config.yaml
n_layer: 8
n_kv_head: 9
tie_embeddings: false
init_std_up: 0.02
decay_shape: "linear"
batch_tokens: 65536
train_tokens: 730200000
MLP neurons of a small language model. Each row is named by its layer, matrix (up: input weights) and neuron, and shows model dimensions 320-575. Each number is 128 + 32 x the weight over its row's rms, rounded and kept within 0 to 255. Numbers have three digits each.
After each neuron's rows, "fires on" lists the tokens most often at its 100 highest values on Wikipedia text that the model never trained on.

L2.up1734:091146084137195095079139129158106076130124158150161142103117186088122188160144154129138147138175176103133130133120129157106184150138138088119170119122151178156071122099144174160111157115172162126132037121126123120119175159088152081153139072155105108124132104172089146127097163151142106129148128112202177115110113075138190094137046143130153096131107051193166101162150126134125160152105141166094119143103066100138143132067135079113074126128111104132136199143080152091174088172091184157134107152085145172103141186162178166123141148156143075106105144077067155182129150106130132144147102112082114153112092059141182089141113131120093123125144112175166140149130156128118113081101140060112070129149111169154123109103145164131155103080136088111128162128104110103115158077175073
fires on: " |", " Miami", " Col", " 60", " Western"

L2.up260:148097139112114101111146115127212116098146176180144179131114150151119141114090197171173145155138115136142177092118075133086159116112115124176174135103057129126188178082107182125111097100156153064089128137078092076102119130141111151179142122129121084129160194130180085106172126086057115118124155208207120126062097104129154162138108158109186116128155101124116086110166190118165088147125110116133139190159077086140085135111106080169118124171098089133124096121164135051147116142137086084121138138089132146131099081130158124151129128142111093080125142010076085163127118135190156117151146140151072160107088142133110162109118169148069087114137169120126203117119152114146152050087122058175136096139121113126166150072078101111084119142122090105108123085150116152129065122117150
fires on: "-f", " (F", "F", "-F", " f"

L2.up772:145132152110112107082189126127096091063148148107173094103184106124159130098188177115138099106129160160126171137217100140119152162111100164195143101139149115139127102165158115079106161183134164086124110120119114128091108160142144124124163138091179097121155092110116118124136172139129136126203179146142125121107183185175148115222126155152085198102066113121142072142203142152182146186148147166123125114147127099094099148121100105120154118130100105136118159069113167145122078174192138130124124167108163185108163064190147159107170160082141171080120155117146135144108134127048157152126119068108157146109120101106152093154139135069101146166085128135144197115109148083142132134160133025103157155127089150165189137086170076140124145177155138106137090107160166127120097130121145
fires on: "\n", "==", " ==", " East", "ac"

L2.up255:120134092093135092143144125147142140112113129123122097118097163156095159067094073183102141113197110195150131204170106145217101157110145094142171186087145150158116134117119126139109046125151110077080115138131174096129104162135130090119168130103098173125156137095113053122132149122148137123175097136135133098192130128145182143105131124140129132086173059132127171160181110123147071099132062129112191109146136158143148138137143082112153144180105121173090064105044167167094114206111138142103126168196106106143136117047137158173156056089113112108166150102150156155020125121155175123107098157164139076138182179109136098114126135071128076170119081102135113188126153135171144096115108144153085115073108129153130111086114104119132130087108157154119129080155127131191166145214142
fires on: " and", ",", "er,"

L2.up729:111151113132128166089160167101152084103141155106184119141161127099135121184159163132088146127160147160093152161115082123142103098087154119160082158244136157137129113114117139150115139136139157150183140109105174070099101118135153160105088168154196129112130106147101186173084144116151083139212146172159124102119169107116129064127059108184185099121169146142148156092191095147204092126109154073093091112121095102154127153242129139086140134140088137164167136141110150147163146175148117134117094161127195170099170109092127153098183092161119114114134168055074104137123155118122102110076157044150185155130142091142108111138114090085071104137136104184103123106122137139139121129148161200114066060128114147141118140133096102125172126096137112142100125118110153122104146128165105
fires on: " for", " to", " with", " from", " |", " of"

L2.up1252:120119124145188087114161136080131138172137113138138141112059156155128129141140115109096127145146106106108101160099174109106132195167053114093126181097125178097179073083166159176096128148137109129118079123134085165090188165084067150134084102107087161085119125104118120062129144143119077111134123095106111086173091151123182080150148111182117116141125090168155179136146121150088143148164096185093099120117120141163088112112130118135113097089152137096153125119161129082146136107100167099073157142067122113149184155169150080117163143124153140155093106114116143079148141104164102081097104137142124154110149088176158112147148141148105127118102214180140138167128097106136098147096113103114130113147121127102124102116113105079100058122092122090120164100158115085065143117150063
fires on: " |"

L2.up2146:179159168074116073099133141091128104119105128118079180091109171142154143131126126162119109130147095092125127153126122104161119123133120074132123095132084151124128158101123213151111204100123132146108140167129127114124160184139094178143118101109176115144157115120083129151145088137119135056119166083194119160181158118144166116175221135181201098136139063117108060167144098145169181157098112101115098115149095179134131157126154075237115117180180101084195186143152121096166100118144156132083116146066132089165163133183140124098095130111134122195120109144136143143143127123144099150158126087073094152129159065147137147123142140111078159116060159154064147128148158091153137156079137128115161131139185146195121133151114047099097152159173151122078172165114168131138142134107034
fires on: "'", "\"", " |", " 0", "th"

L2.up492:107100154153116068198107108085133140095108142131145145092093125132144129131168094112117097072122140122084126139101146062157060104150101087105103135105161135147169123081078076125100154125132097060120116176159144139119097101121148148177120159135155222160111100192119177096085135126095151102134145159137134084135101103114171184107073098094115142143161130134120145121128093167178127086151080157137162193126130123142110117172127124139141180109160055110102137139130133159119158147138153155121128150090150127143168162187118078158147103149124155115157091137172098147109101161154105120142156083110068152068070111100103097155133055139077154136125166115113145102087129150095058159168079125076164078094085155154034183122114179139187140104126125122116127127156176142174046212205118
fires on: "\n", "ab", "eb", "ot"

L2.up321:170117088129129056140134153081146161104119093152142065157147169146113152067167129156120133130141112133135174126070168124206087154086129126174098180041123170101184108087153077166111139095140092082102118170118206109127108235141178134160056132079149201122158081178142112138157142100115131064180183138184131094118140163148122103145104137166157144123128110115097166116126096156161135147123096153136124108151089125123109099119072156126109096156117149143145153052131157097146107187140117155048129132110143206133141117073106087153101075125177063061151112179115093115090138185112163121113145081090138097093093115139159159108125153132125137097163159053138128114120198134135129129159168111142095083113141110140120141148114103104162198072133121175135075121153159082136101159137156
fires on: "\n", "==", " =="

L2.up618:131116126131132090099089159065164109154109115117135106148135113155148167132156116132115057113147125148117141146117149162160062155123112138138156084155150144127118117103118094124119115054143074142090130099120157111166086134180103140170149126123080107077149118159170120125110163112136135020161105105146124111141123073157150137102106122189111118095159080111102105121147086139180140134171066162184081140116090101153139156122096141135095115196143104125096130106179165147091087161196156098120051130086120165162103112108144162105111131144190170076181152132113168110128163113126145094170100075186115119069116143104099113128095128137091091173077120127124169114083135105104156125133107109106169103096179132109160166145103123092098147149150139077118105062150184103159099170155105
fires on: "\n"

L2.up767:112129100133140072133109108121146164118089184113108136135094147106092125092088169153132131147154082084137127191098134129158102142121127138081059119138146162121103119154149160182103192137128146114095130077113144125059113172124110122122103105109073129091114108099113141156145091137162163120140140117130149115121122092130131076130094092220195089135128079109151133120138094123135099170051113144067070123132068163111111129100145104131123168097107129136179129169104140138141084172207138131099176140126189103107135149113134131089165081214171104120124101180115074150127150152161121104106099147176160134113153127132091150162176114102110078117141173150127125124108092098110147177132157156139083111112108137127161095124072114148083134139140136119174145105107091127128195101124128
fires on: " |", " of", " —", " −", " 0.00%"

L2.up716:168148135144155098134147073109074089069090138105125129106173130169135120156079106127135127108098150141130160204144121144139074177185098070178156112068134077061075090166096119102103120128163061112143192114086182145140069088150152172206155158132133193157134113186122043186113156124150140076137134150099112096135124105183115169116151136149170130110221091086131137137142137185141134085152092170132122142122118139167065131110141105122070079108124126136134105056143123184137130154147133155158118146081102156192054147102098108085151131124151133166153141093151124177120074104122124078119095138113123097109117109106129102171128092089106098118111134137163144159118115116149107197096161149130137117101143142180125111160112174069145158129109111106144133121100137100123135155164122
fires on: "-", "\"", " "

L2.up1628:080091125152098096126150106122129118160089095217136191044127125191104149160145072132069156125134178200129172192098100151191087108168162083114133134117149138138182158102129163133108126100147093092129144129132139091141102152103164135140141131108166179120125108143059123135109122110158079103164105080122168129094098113151168149153112107111130181143191089128157186154148147199110163113148115123147124121154075148165120114118141181125125140121156139155110167184156146202141144144088119146103100171118170083118101121114168131112149108111109130093141112153130103133153139104109108135154147117098095157108096155150116156151128134139151109098157098187104101136142151162103090153178145130074153175104149104127122134091119141186108142075076174133107085167102176130095136159091116
fires on: " with", "i", " two"

L2.up660:164113149178116139051161155092146143153147173075124113118138136179080086106160154156141099119154114167041137171114173133187119178139100115141065112184080100135159123085176102158099088107143121162155114124100141095234163107140196070112145171150138112151152126122147083169132120093169145000125147167131123097161097106218159127130127067120161189068129110131111161152113083130113156127151169088125086129144075160148110122101147114108180144166085120087095181154068155112142169145138131082121105110165097119094085120061121149180161117107086173148107143068168118085090108156157136126126106092150119149086119111104089138174123132077113091168124093113114147146150195095142158178126134072115116112130114108185148078082102143180130145056127122146134129124104137121123166117130123
fires on: " in", "-", " It", " capital", " North", " distribution"

L2.up1846:142121146110098155129158150064162163089066094179121165056097169131167173090183100156137104131126174141121099119162177158184150101141101124171112111098101094107130121064106151163108112190170164115186124145101127080131145125119184125116137096135121131146141146175160163151058167144135140046117120181156140123152140081142112115118120094170189159126116135008116136123199114138129155082153100124163122139159130145160075142117132105127129173144107180173096138071042147121136149131116109135125077124131152155119120094105101117084155118091062119121161156085112146174124123121089140110145141169119147160101127098096148163094116141112070129163148076120118114122093119078142133107122177134157120102134092150114178127102135142111113173086144161145093148111059143116158095153159144
fires on: " S", " s", "\n", "S"

L2.up732:147173140135131133149162062126135118137158126104135102120128139116124131093157102075077143133141083140117086174075086071113094157110137032150100124185172124105175124192085168129113095209161115187139159149124145112121119095157134140148101123086138161136111122167136132117122070121135115140102112140140079068127102154111185142108111103087161216139134143127162216159085157097091070142155141152092133108116219136110065130136136127162150095135138159077157127122162165136133117124093102069119137078096105131162144045120132132151108108127103122101149160163164115147101024103138178126106086128174150161068079113159154198134102132095091136163123075157171167118104151135111117112131134132130110097145155087156192078097168094093147138128156142111077105151173115078120070140193141
fires on: " |", " special", " (1"

L2.up1475:108165080183106167178171038095149127087118111112127138107121130133130121140179106179127124106171105116106093144157147107119121135145123140117174145061124098086171207062082168165113148108128153103147185140053122122134128084181154125166125199134156184123171128107151113114086155092108162123133149144126143108102146123117106163107112117143187192140120099076153165116091136150135148069168173147117153159104106109148083159094100152189164100123100160136076137072155103079127143113098129086188121095135138153139046132149172106188112157099126137110139130113147144106118119154144123120147113153158133113103132118095138135153136130060118134108177129065156108133047163146125120141089121091159187167128083142153082160138133111099227115088169125159117126128135108158167115113130133
fires on: " S", " |", " m", " s", " M"

L2.up662:156157166159095125137126104114167099127179110147098130131109140140104196107132172135166106134088157148126110131139103150173071188139125110140136112133156120129180110157080143160112195135182145178097181124116131144075160175128211087099079163144111108111073102164195102133136108134133071123152070182156093134135106123107113112110045179118131135092175099130152067136064097130151123116101078141162086151207106089147127149092125151158124061169110176164126183087135124114124176153144153157134109140073141155134136095146166135194207085158129157129136162096113137169166133163081130057140121082191114166084079123148143185122137135110125131135127098108115120143108122132114146148163105115182098154158119142169135147068187125161120141084149128122107149146183176117131069169159089
fires on: " C", " K", " c"

L2.up1446:123100181094172197140142148141135119108104183184145117145088142112110131077064137059073117092126097108119137142132158134125134092090166084119131131061124176162070145073115140160100123131149160104061129138195119138086097120124108171144105116089103125156122078108151139171094104110159161172122163149128150090190156125162131151114096119145163178171100114168136121178168175089135126159160173086082097137145143182102145129152106094124118095094096136145141116175126151146155170119139028117126134133080094125103085199059074106101128095141073151135146191072133127150136100178096139155118150113118066123120069146131078120159119106188101060114121182170078159119142172121117149083133083121144093138088182072156163107188118104083137155144138173092105163164152105053085093140126136
fires on: " of", " Football", " The", " Pol"

L2.up864:174158172123110113110088095101110113146140104183144106120098164123105149133138135117123127108145152143131118128091126107137137190122132141104133127163172130179185178132079100127111134131202139077139130150082096170111175138141165146145111152157115152136110157209161108148118153087134168075152109104107152176145116097089098150185076109136092143053154098040071124143121088106082106086148035110130067108123093167141094104124111203131131166190124188153106126138127160062140111190136131195101112197091120209137147128152166117141186131102117084053106130163117111132127111212147117044114119094111185187117127127161162142105096134087129160144135095063154119158084141136103076128140125072171124114115133152149134113089131091112084141084208185139096074167118130140169174121083129
fires on: " K", " L", "K", " \"K", " (K"

L2.up2107:106126129109120118114090177101147147157150118207086055101151163129087119101199128150098162105120116210132177164117153064079073187137148101147100116109134155182156236101101102111106128076126126127102110140125140175096166127115120096073147186099114152183103143101183068156111104076205195104146137096144088127106135121145099140118110149093147098071149101107171121108106169164087153144120168142128113170184104047090114143169169149191117139228206157120152151101096150089129123106145113159173167126166201088099156118106101121161096177101128129101135147129112123175141126171124115104095153130143105097077107063185147168121140098121148138172098155087062201134130144099159115157098104103137172154135085087093113143099171187184131164184126094119136123140177166100056130190096133
fires on: " (born", " born", " founded", " band", " launched"

L2.up1301:066103138189127096152123138096113091122131125146131132118174156114159090129179080157151086163215141143110101145091145113181128204180122141141118102135088124166124164155068110121115128130182116149140093138061159127129156132151159079141098174160164146157140085179128083160178130105121125118148115196158127140130117103148123122100105125136151143099161064095159136166133022176131125091150127142163093091088133081103068097101142104140058137128099136117110118116133153085136122163182136075070036118071100179140135051154123103157173120158084076113122112142118179191143116158152154130100146101103090123103094100145134119106120169176121168123126111163152110143102154161094117091108124112172090096124097138132147106139087077085139100082144173138086151135131085105185163095145116
fires on: " J", "j", "J", " j", "-J", "ij"

L2.up1762:137226147162166092105180130066102134114145109129168097104138153079114097168165156134144167106152098141090127136121142154135164120173120115158104077144096160135130165061089106121106051140149109145135144183104098131109139159140144079109155183152097153167108107148126075150142140107159093048208135101162121158156107151110157124200117091166111121088109119091154198106147130131115138121115201158137138072157089130118127126154174093157139148149137136129121121108077129113131162177080084196114091128103136157077154098095139193111133126155145117130111153045124095161135123120186102112101159069118142192136072147124090164113125105076125153158144090113119202132150196068159133113132155161178119153135128098115125107157179086114138161113169088161127164175154130098108115133116079
fires on: "=", " It", " by", "-", " as"

L2.up1513:145117154140105104140182102151094131107114084118069134133101188087133185102051101147103116156117119155073175136177155138118120109127070129191158109121118162146113159102102155112104155149132102145057177120155120136068137163133129178109041186135097067136124118139091081167139177180098102141132122119137135090144159151157150110136117129108158121097169160119151097178141106189137110149075107116197123135189146142107152144127110141169106131111147167184101157059094144108110133152118149103167074140109132155183111166163116099171099078154114137104123180129146157122183075131085152145146157156107110144112173127182128187149018117158152143114141141171157141133106131151075151142113127110144081169119114144170077090117065131143221156104122144091133151125105108129132136134116147
fires on: "oc", "ig", " County", "11", " c", "cs"

L2.up1751:121104079094161092152169078134123094102159193164083117122061153081109111097161125168124199070191111175147091166084099131122120148107088119143130120137129141116156171102137123070105131156181074106181092240128161146048132126157105087085194175100114172110157109170138051134095158135140108128173062149173085136124126115151224147147105115142160116067154125122165188107115134080122112146120130164104172094163130102143115109089139143177095149213105087104119104127136154118121114136123076075124138132143136101120095087090063111174144096093098141140106198102129189138110162079141124125084136136061097210094107079143152196129116175126126105155160103092086188138141144094142098150096102124207134120173149134155114125022137142144109126074124143092099151142095167111140153145128145
fires on: " and", " of", " at", " &"

L2.up1915:116106133106186130129128108096126105052161129117115110108082175124131059121144156185184173144149119121128159114122109107154164105082174125143136162154116194121147163077107109096119113175195160126126153099136124129139109083134215134105121176084152166138126119129132118088138183132143137115168148120162144148112130101136198164138180176163135123126163126148171150145156127088131063078086099102140127181147149103151123140124108118119081123141160106106099073082091178124114097190165135141094109091122148115134096050044078135134190115185136069140157136100177119156073133114073142126123110164106131129105140135175113126077105094158115113148095134072121124137165174100158104116150206103184135114159161138160100113074128115155136203136125147121116146176146138113122156126156117
fires on: " which", "and", " and", " college", " Votes"

L2.up1945:232136115086098159169079049078101112134141151137129074172091170111135112109153148127084111151180117146066095093140099180123111144095142104156097103132090151151151128089121107155112118132195134165115127148133169150106163167126119149151123167142102094086142083160187152078100098127120120118154169158177154117152140129118137158088049131161115173138153137122120111185119137083146124178164119148153149126169148177180128125103169168186099109138142158137048126132114162096150183148136127121124086122109071170202108103142063097153175154157091093142124167066109158161137105102097164126119144103119059127082118124097113088145090152105083117134132100116188117179129116151105099132105119116158167135127126155215118141122156172176133146111103066152133134123178101110127130143156094
fires on: " P", " B", " C", " tax", "ial"

L2.up330:102129138128106115137168158096123174131121067189117075100124143145124162111128104134111088144154112098082178091096077143207094122129181068152119175049123148088157141086144120132112165146154082033095131142143178106119113200109161133170116104099147153103099120138133170118102134076104095114137131147152153143154128159103153147170122131138113160094132126116133109137151129174129118177097101108103160079152092149100158117125112146149120189158140124144162132088180176116151144186114129090083134100145161159128134130112147120127150093120114117070157115162169126180127122137113131117062155064063115150106110102095158166135109201123125120161203150086114119109109156154113124071133082112128121079137110127172061125147046070144162133070181165201079135159105149089117098123109085
fires on: "\n"

L2.up2189:102082132121178161121177079144107098062135183165137151103127163130142147074115112135185149132149158177099136142125106131093078177178156062222129118131140133141138115104047124138095127108143109164150141155115132147096117113070100098133139182120066132142100128081094170104114099072143156156187054168109105145138182106150116164113086090125122182096164105102128188115154154134095090171116131117087185071144154153157163146156074128171177122172166106147078152097092118159181080133100120111066126098102106174102142139097100179179126080181073137109130211115117157149089140178114172115094096118149105119099134143169102124104112163113131053151112072087119163194103119179087169121133154109110162181129122087135116139057135056154181199067161151153163157124154079156167151167120074
fires on: " |", ":"

L2.up1710:086110116143167159135182158123166112167065177131122160179104212034167116109152164069081175125175133152073092113146161167102096168170121065148121142073154210096118074097135154067098129165114134116132122134141105115095085187100118139109100120088120082182102122206115081114126168166159129121180064114120147200169093148133103080152133115188179132130102138157150053181185095221144162172143111119105123089169070140123128099189132047126098174144137118191160148144113121201115102190174110166133095174157126155097164120104096097126101102146097089134196122099129108110066158098126174092127117066062094101125107159127127156139109100162140098087085132163107174176146110103097192144120145100127189138113141048153139141173118120155106156146110129131133179111124159088172158117130129
fires on: " and", " also", " were", " as", ","

L2.up1753:105163140117105103185092085121103116056149115137105067082146123128159139147159151129124081101132127091132106173120100146094129065115155065156135152148107132166133155062137068163110137120117097106160136127131109166100099101105104156112206157102110122171198118198177094112098162125077098126169088095132182112154150126111158128131139154148147133131136112071138123151144186143123125169159123147102137126164181092159114128095130163157097122154115160090136150138135139072119185105189106029086124067117084127131130148123135124116126124157043068138103145143131139077109100109121175160121149169159126141060138073146129128180150139126087132158066132126146136134070100179128157088146153104129139196104115084116148095143083112125151144113127106124043131094173081157158132160115111
fires on: " found", " considered", " called", " find", " compared", " c"

L2.up2102:175154142098146149135127159117154066090148144127103090063115121148091125146082137104121165090132138146096138104098130143158074115156157150127133164106083150153112196091149124182101138030171156103130107148170176158105055141118118130090094146146105117178144122133130164113106110108145115172179131118112114148139162091098119135109152136116180107184151075086106169176098138173178152171161164156134140068110119137094110106187122119104135153196233100129178119102121171147083121138129206201092099172103089135112094136070076158106094107111148133154173104152078171112154170167097149046099140086144054145129114108137136187117117192178121130148131130111091122096151144095178102153166151131125076091167123093135125106152111171153210074125099057177125135132167147084146111122120155
fires on: "en", " was", " is", "o", "ou", "an"

L2.up1696:133141116120162098144138095075152106107121164067103112154061145119135110150140141169108104150139175121176086163082080078145147099072127120164124129125096091157108088079111154130103140128116135151126169134094124150115167110152148158134167128149134098163146100176127072077146129139093152099185121101168171066105104142101174163141132164126140099116154110101146112113101150119099137125165109126122140137181104148123076124062090122202161152091103156192182119132043155123116139134094097111121087111115156151168172154139077147135117106110161124113097181108086157147125115173099127132088102133127205120056136093154142076078190162129085146126108159107159127130085108113170125099169131152116078121102154136144191164139181112173134115117107145087139144070126090084113175128141095
fires on: " found", " human", " reported", " find", " life", " real"

L2.up99:143145117139177092162142064147106096076135094157123132103157126127128118135108125114161059139157198141102136164152094141127138108120134083146158084124165117120167105188097142109112113145128071094113180078058197135191101145154155097181099166129139140134131171149197108180130135173124151048084185186150149055167134099155139105151146129129159162128170121125138102072140143136131084106125086139114035125095088141166062128126120139103131091098101138159104169099162155176101134178177106154090102124073111141160072143129099129104123094107124120175175156149123112145081113099128134077165101146086098097133135145055144144156132102089105096163111137064154157168118162116145111147068180165152197050091169162147154131122112206142142201071133172096116125090141105116151135152107135
fires on: "-", " A", "–", " =="

L2.up1478:124136081117159151133194105095161120128120174174111215129115149141144117114209124151113125167099149143092214095148115145162132144094200114113130119068098104101114116132112123137107090105126089163088088116146139128160147108156216134147112186153140068146099141209124116149156130130149118085163111106146106147159202113113119074176140158152166178065173143100137192152155138078124156170115103128170115140149128146110185110119123141113102109172120119134117173070112116094059154159101152168093134156104126146136143089185089118172166099132113105169178089126137187152147099159073144150178124110095082085131123143099152122170108118120045094140111173091170140125113151136144122169153123132120129147145079122116118151129119158112149193133132163121044158152105124127159092196156154
fires on: " to", " from", "v", " ==", " de", "\n"

L2.up1025:149102134106136187153119121082170139090136120102110138170104158126127099098134093125126131074146138160117058184097133114195080143127106020091154185127141104164138113172109152095107045180131108129128144133135139150135032088174193111114130141149140118082115149141126056112122054179109185124125138100152132125081100135160135133103084093158184147101078129136093199149134095067114117084116133121125164132118088101100154117154113112196139134145188129144145146184079119119068105151148118099099150155159098118120137059143102101191096058175094177146130081206158118101098133081143200121093139113150131127138138156184056135191111120055106100141124059042121131157133124112126102106144182149164150085114081122193118088140111145125164150112096135136124081096090159126163136113170159
fires on: " and", ";", " —", " which"

L2.up2042:166133100160145105102128060070123126077099113127156114109111148144203116101111155125093153098139140181109055154096071138164131097130101086145138129106124147160133113124088122139102092152155062097117165197130094106095076040105118137169133120100085153135085146159175161110127067089094078150152107130174145140070128145087186158199169149161162179139125095122149181167086150131159078126106148134077137114168097067119097082154118162191067144138150119112137109110158179138127110146123139089125117102097118150166117161147124105151105090169047172127109169126130161114113072128135148153116134138145058153110120121148139147141111111137101081105160129072100151146091162094136129117141153125144151164123130054152136139085120109073156112047112102139147114116108174175170088116129130
fires on: " in", " at", " =", " as"

L2.up46:167093126131126069080194162068176099134129168130134083111118129118112154165122167119097175134160151171112149090175102201124137097120101143126140127142113100154110132075105115063108098123136088076172141122103200137136129112136170121156059171153150138127127095184142130133093118126140097169130125181157117081178157081145155164118144077112114081090188104143127181162153132111170132092127136092088166118109145122183068136148122151178152086206148066111099096162121189116168147172124145152163154147109131091138162058095118150129089107138141135141140113151200086171133131174146095135117149076126132122116197102127132195157127115138142139136173146140205162103108134171164164055161139213086052088119121049126121048050110093065153155091113149097084198107166192062117107130132121
fires on: " it", " de", " La", "-", " Santa"

L2.up811:165118156179125175069109139118128066174122132135149154143113166149056109122183156132130091064098102125115171109120150170170095185144110123176169165106113110183144182100114156129118132166164123180149167129143090145111107120187113184200117115109117156121123073151101143145109184097154134102165135142109108071101039117107158130107114148155165087145133059111107175152188126142111122110176127109161136135126097081132161136129078162109139113107189138166106132178131153146163179141110167133154172122158089105120100093122130121179128098151091106091229124081104081109133127118103174061109147160161103149130111138109103114122138074160157140109186120130118053126150144159049072139123184142079070116162150115087164105130129152152118144097161109107187142091139135108083092165091097
fires on: " with", " of", "ach", " two", " at", " place"

L2.up1803:134117161126084043100125124102108104062175121151142075123096122105098114081122148191095172067213182148095129094135125118123124184119111149151189187148085151180158167175061093147111152090157113136054110126127152096124084131159111137135144195107128145115168158122100117121111125101157138115181121149181124132127145098122163158133087090141134134126122122104135159130151122142170130099138078123150111092099068125145119134147155157141085152165114145146085148103170155136092123165119104118152195185085135149173065139128178159171178126218178122109152220090150171146119099154140144106151133148105135106085108068154187148110151167099082130084155083164144147090144165157112147093133115155137082152130136146186107142043150115065109170131109084183133130141163174200177102134125123
fires on: " at", " the", " its", " on", " The"

L2.up942:175148078106155130084196098080107138075158172117086153082109225136139088151111147092074115141171131157113096126145060174120152105080123152122140137116157127145128107096048147130092139178154069095134118133118077180123137134085179131086187124171109144114082148099134165078196072181131162120178100131119119113100160073169126159136067079196108142099117094157110137108131090123152143160104180096095145080170127110075144049100136186146132131146106098185146183167120164084129125088198119123133170136101124101116143095165088102101087100180103111163080171162097168092092128076155131096094094061145114122105116124136140122188125153114080094102137093150141147139195109132169148114161128203166087165132125073183141083100145147155159189166167191145125143175108181086176182114154141
fires on: " at", " in", " F.", " University,", " California"

L2.up806:135190123071126148146139121090089099083121096087133157069147104139082107158103184120104112088132173160098105203151074144112086062155074043166157109171167118104118067174102104075100086101130072134136176081133171164197091137110116123144162122072071160192140189167133093168116149109156167088121121131103111106129094145118165117190133135127105099143148082082141086090120165139156087142061168188109107134122104147153095104137103129105112125136102149124142183162094164180134136115180089171073086120088108146147132146079032145097149121097126116177161189139120098151111094109091065110187141124139112092126096136109124111157147125137091067138082151112130157120147117126136137147098094190135110081105144153138119164122131168137138188108116165121144175128140095164148103156127126
fires on: "-", "el"

L2.up1016:037102112119168101152122125117075145114168132147112159124173159097085074149200141160130115171153116140063195113163111134137147141133099148138154192131162133144163161102157170147105142117155123136118138125083102143116106140136106151148085147104103104139167112193101128113141110142137120152158171175163127177136170124108118113195101145110184131133145090104138145178152093151144124101127168164164091136182123102160133117120145124194121119180134188097167111120110157106065116102135095088142125146131110172101116095158116131130106177133131127139140113138099140150109125096095183073120178139119076118116111198118098053149119158164138077117123132141119143147158153138145173160142145100095111110150101046128169146141171076089177134145104070159071156182155126123108059169214115
fires on: " J", "J", " N", "-J"

L2.up643:108159109148147081134175141113132171187119128159180098101134163173163168136134135091129166157170088122159162093130169144139190101166155142151125125102182164137076121115164093143107110131215089147162114138137123151083165139077157145165120073152104194163058127180164157078126168109155144152145112154083179110113057123102179116141076096167145139149116135106105154126174094108167111178169139167073110079081103138144100108096140099125151116157137090118079090102094162116120065175124123194091091121102158158106148103172143158072072094106079141093176104178122112110151127120158170107135109143158177154066151072127094140175177123091139086157118159208121166138150156150140085145136171109111092053173128084121133066098105124078160149126093134117102092123145129088074124171162117
fires on: " |", " at", " was", " in"

L2.up1031:114108182091153170147216149118131163148121101148101139114172166127096093100195110184088079150147116088093082149131138148131100153134128004106176144128120129136178094146106088132105148116119097104140088105110155118169090128153144136052177108046061103118142175138072090118150147189124109104065094143145120163148173055166112189239158083188147148138075161102104131127127128133121048102077138116129108076159087146141120117146134154157112150201075146112145173120077146149126084121131035146074124156145129134099124119113121128128163104109131104165150117095127110148085098086090187151186113079126090099150119139183154151147127086161043114122182075130117168143173124083112149150115135133132145153165102130107118138049119117120116163091113155188130157090095177091129085091131143
fires on: "-", " of", " to", " from", " within", " th"

L2.up1561:178064122103161148194140090071093116154102125126148114138167151119096162077144114133087134104201118094075103166144175154107112096152165093141132173120124146171122114095137169130111113100163089152159189084132179065130127137165150167139102123113080211152102204163137089150124131119144116052144150098183135084148081102150180131137086105165089102097182089093105119098157094116156090131121077139119186127150110168191154187108132194125155164102125127135083128108126155113095146164125133157078154090092143139152112076111126158111181117146116178112143153158162134134141077156072130149170105137206158089060120122058076088113065108106118132108175114106167133138097146106082094137172116147139086183099091186123138184122109102119165212055140104158118071125121084149190136133169150
fires on: " –", " -", " —", "-"

L2.up901:144171139107147098144149113123130123128127095102132142101149120107101165137189125138113095131106145183126148173124177096145145127077145121140132142132148178194146127197131148092116115104146157143148122088146171154151088149066184136140174139146133160171175128171152075107107186057168153115179170152070150115107128164103148186117059101149154184071122081095125138154161107143172102132155153143164097157139100129185142127130115143101138116204176141093126208140164120101140148159174121195117140174137151152087146101145079115131107050117149095076158099095158136104086115123110180140078154136108130121117104096132154191106114145071136138103127081177150103115166144118114180102154144114131115062090163069164107093165123120152162191139129055157119130087121125164181143161143112
fires on: " had", " have", " has", "==", " was"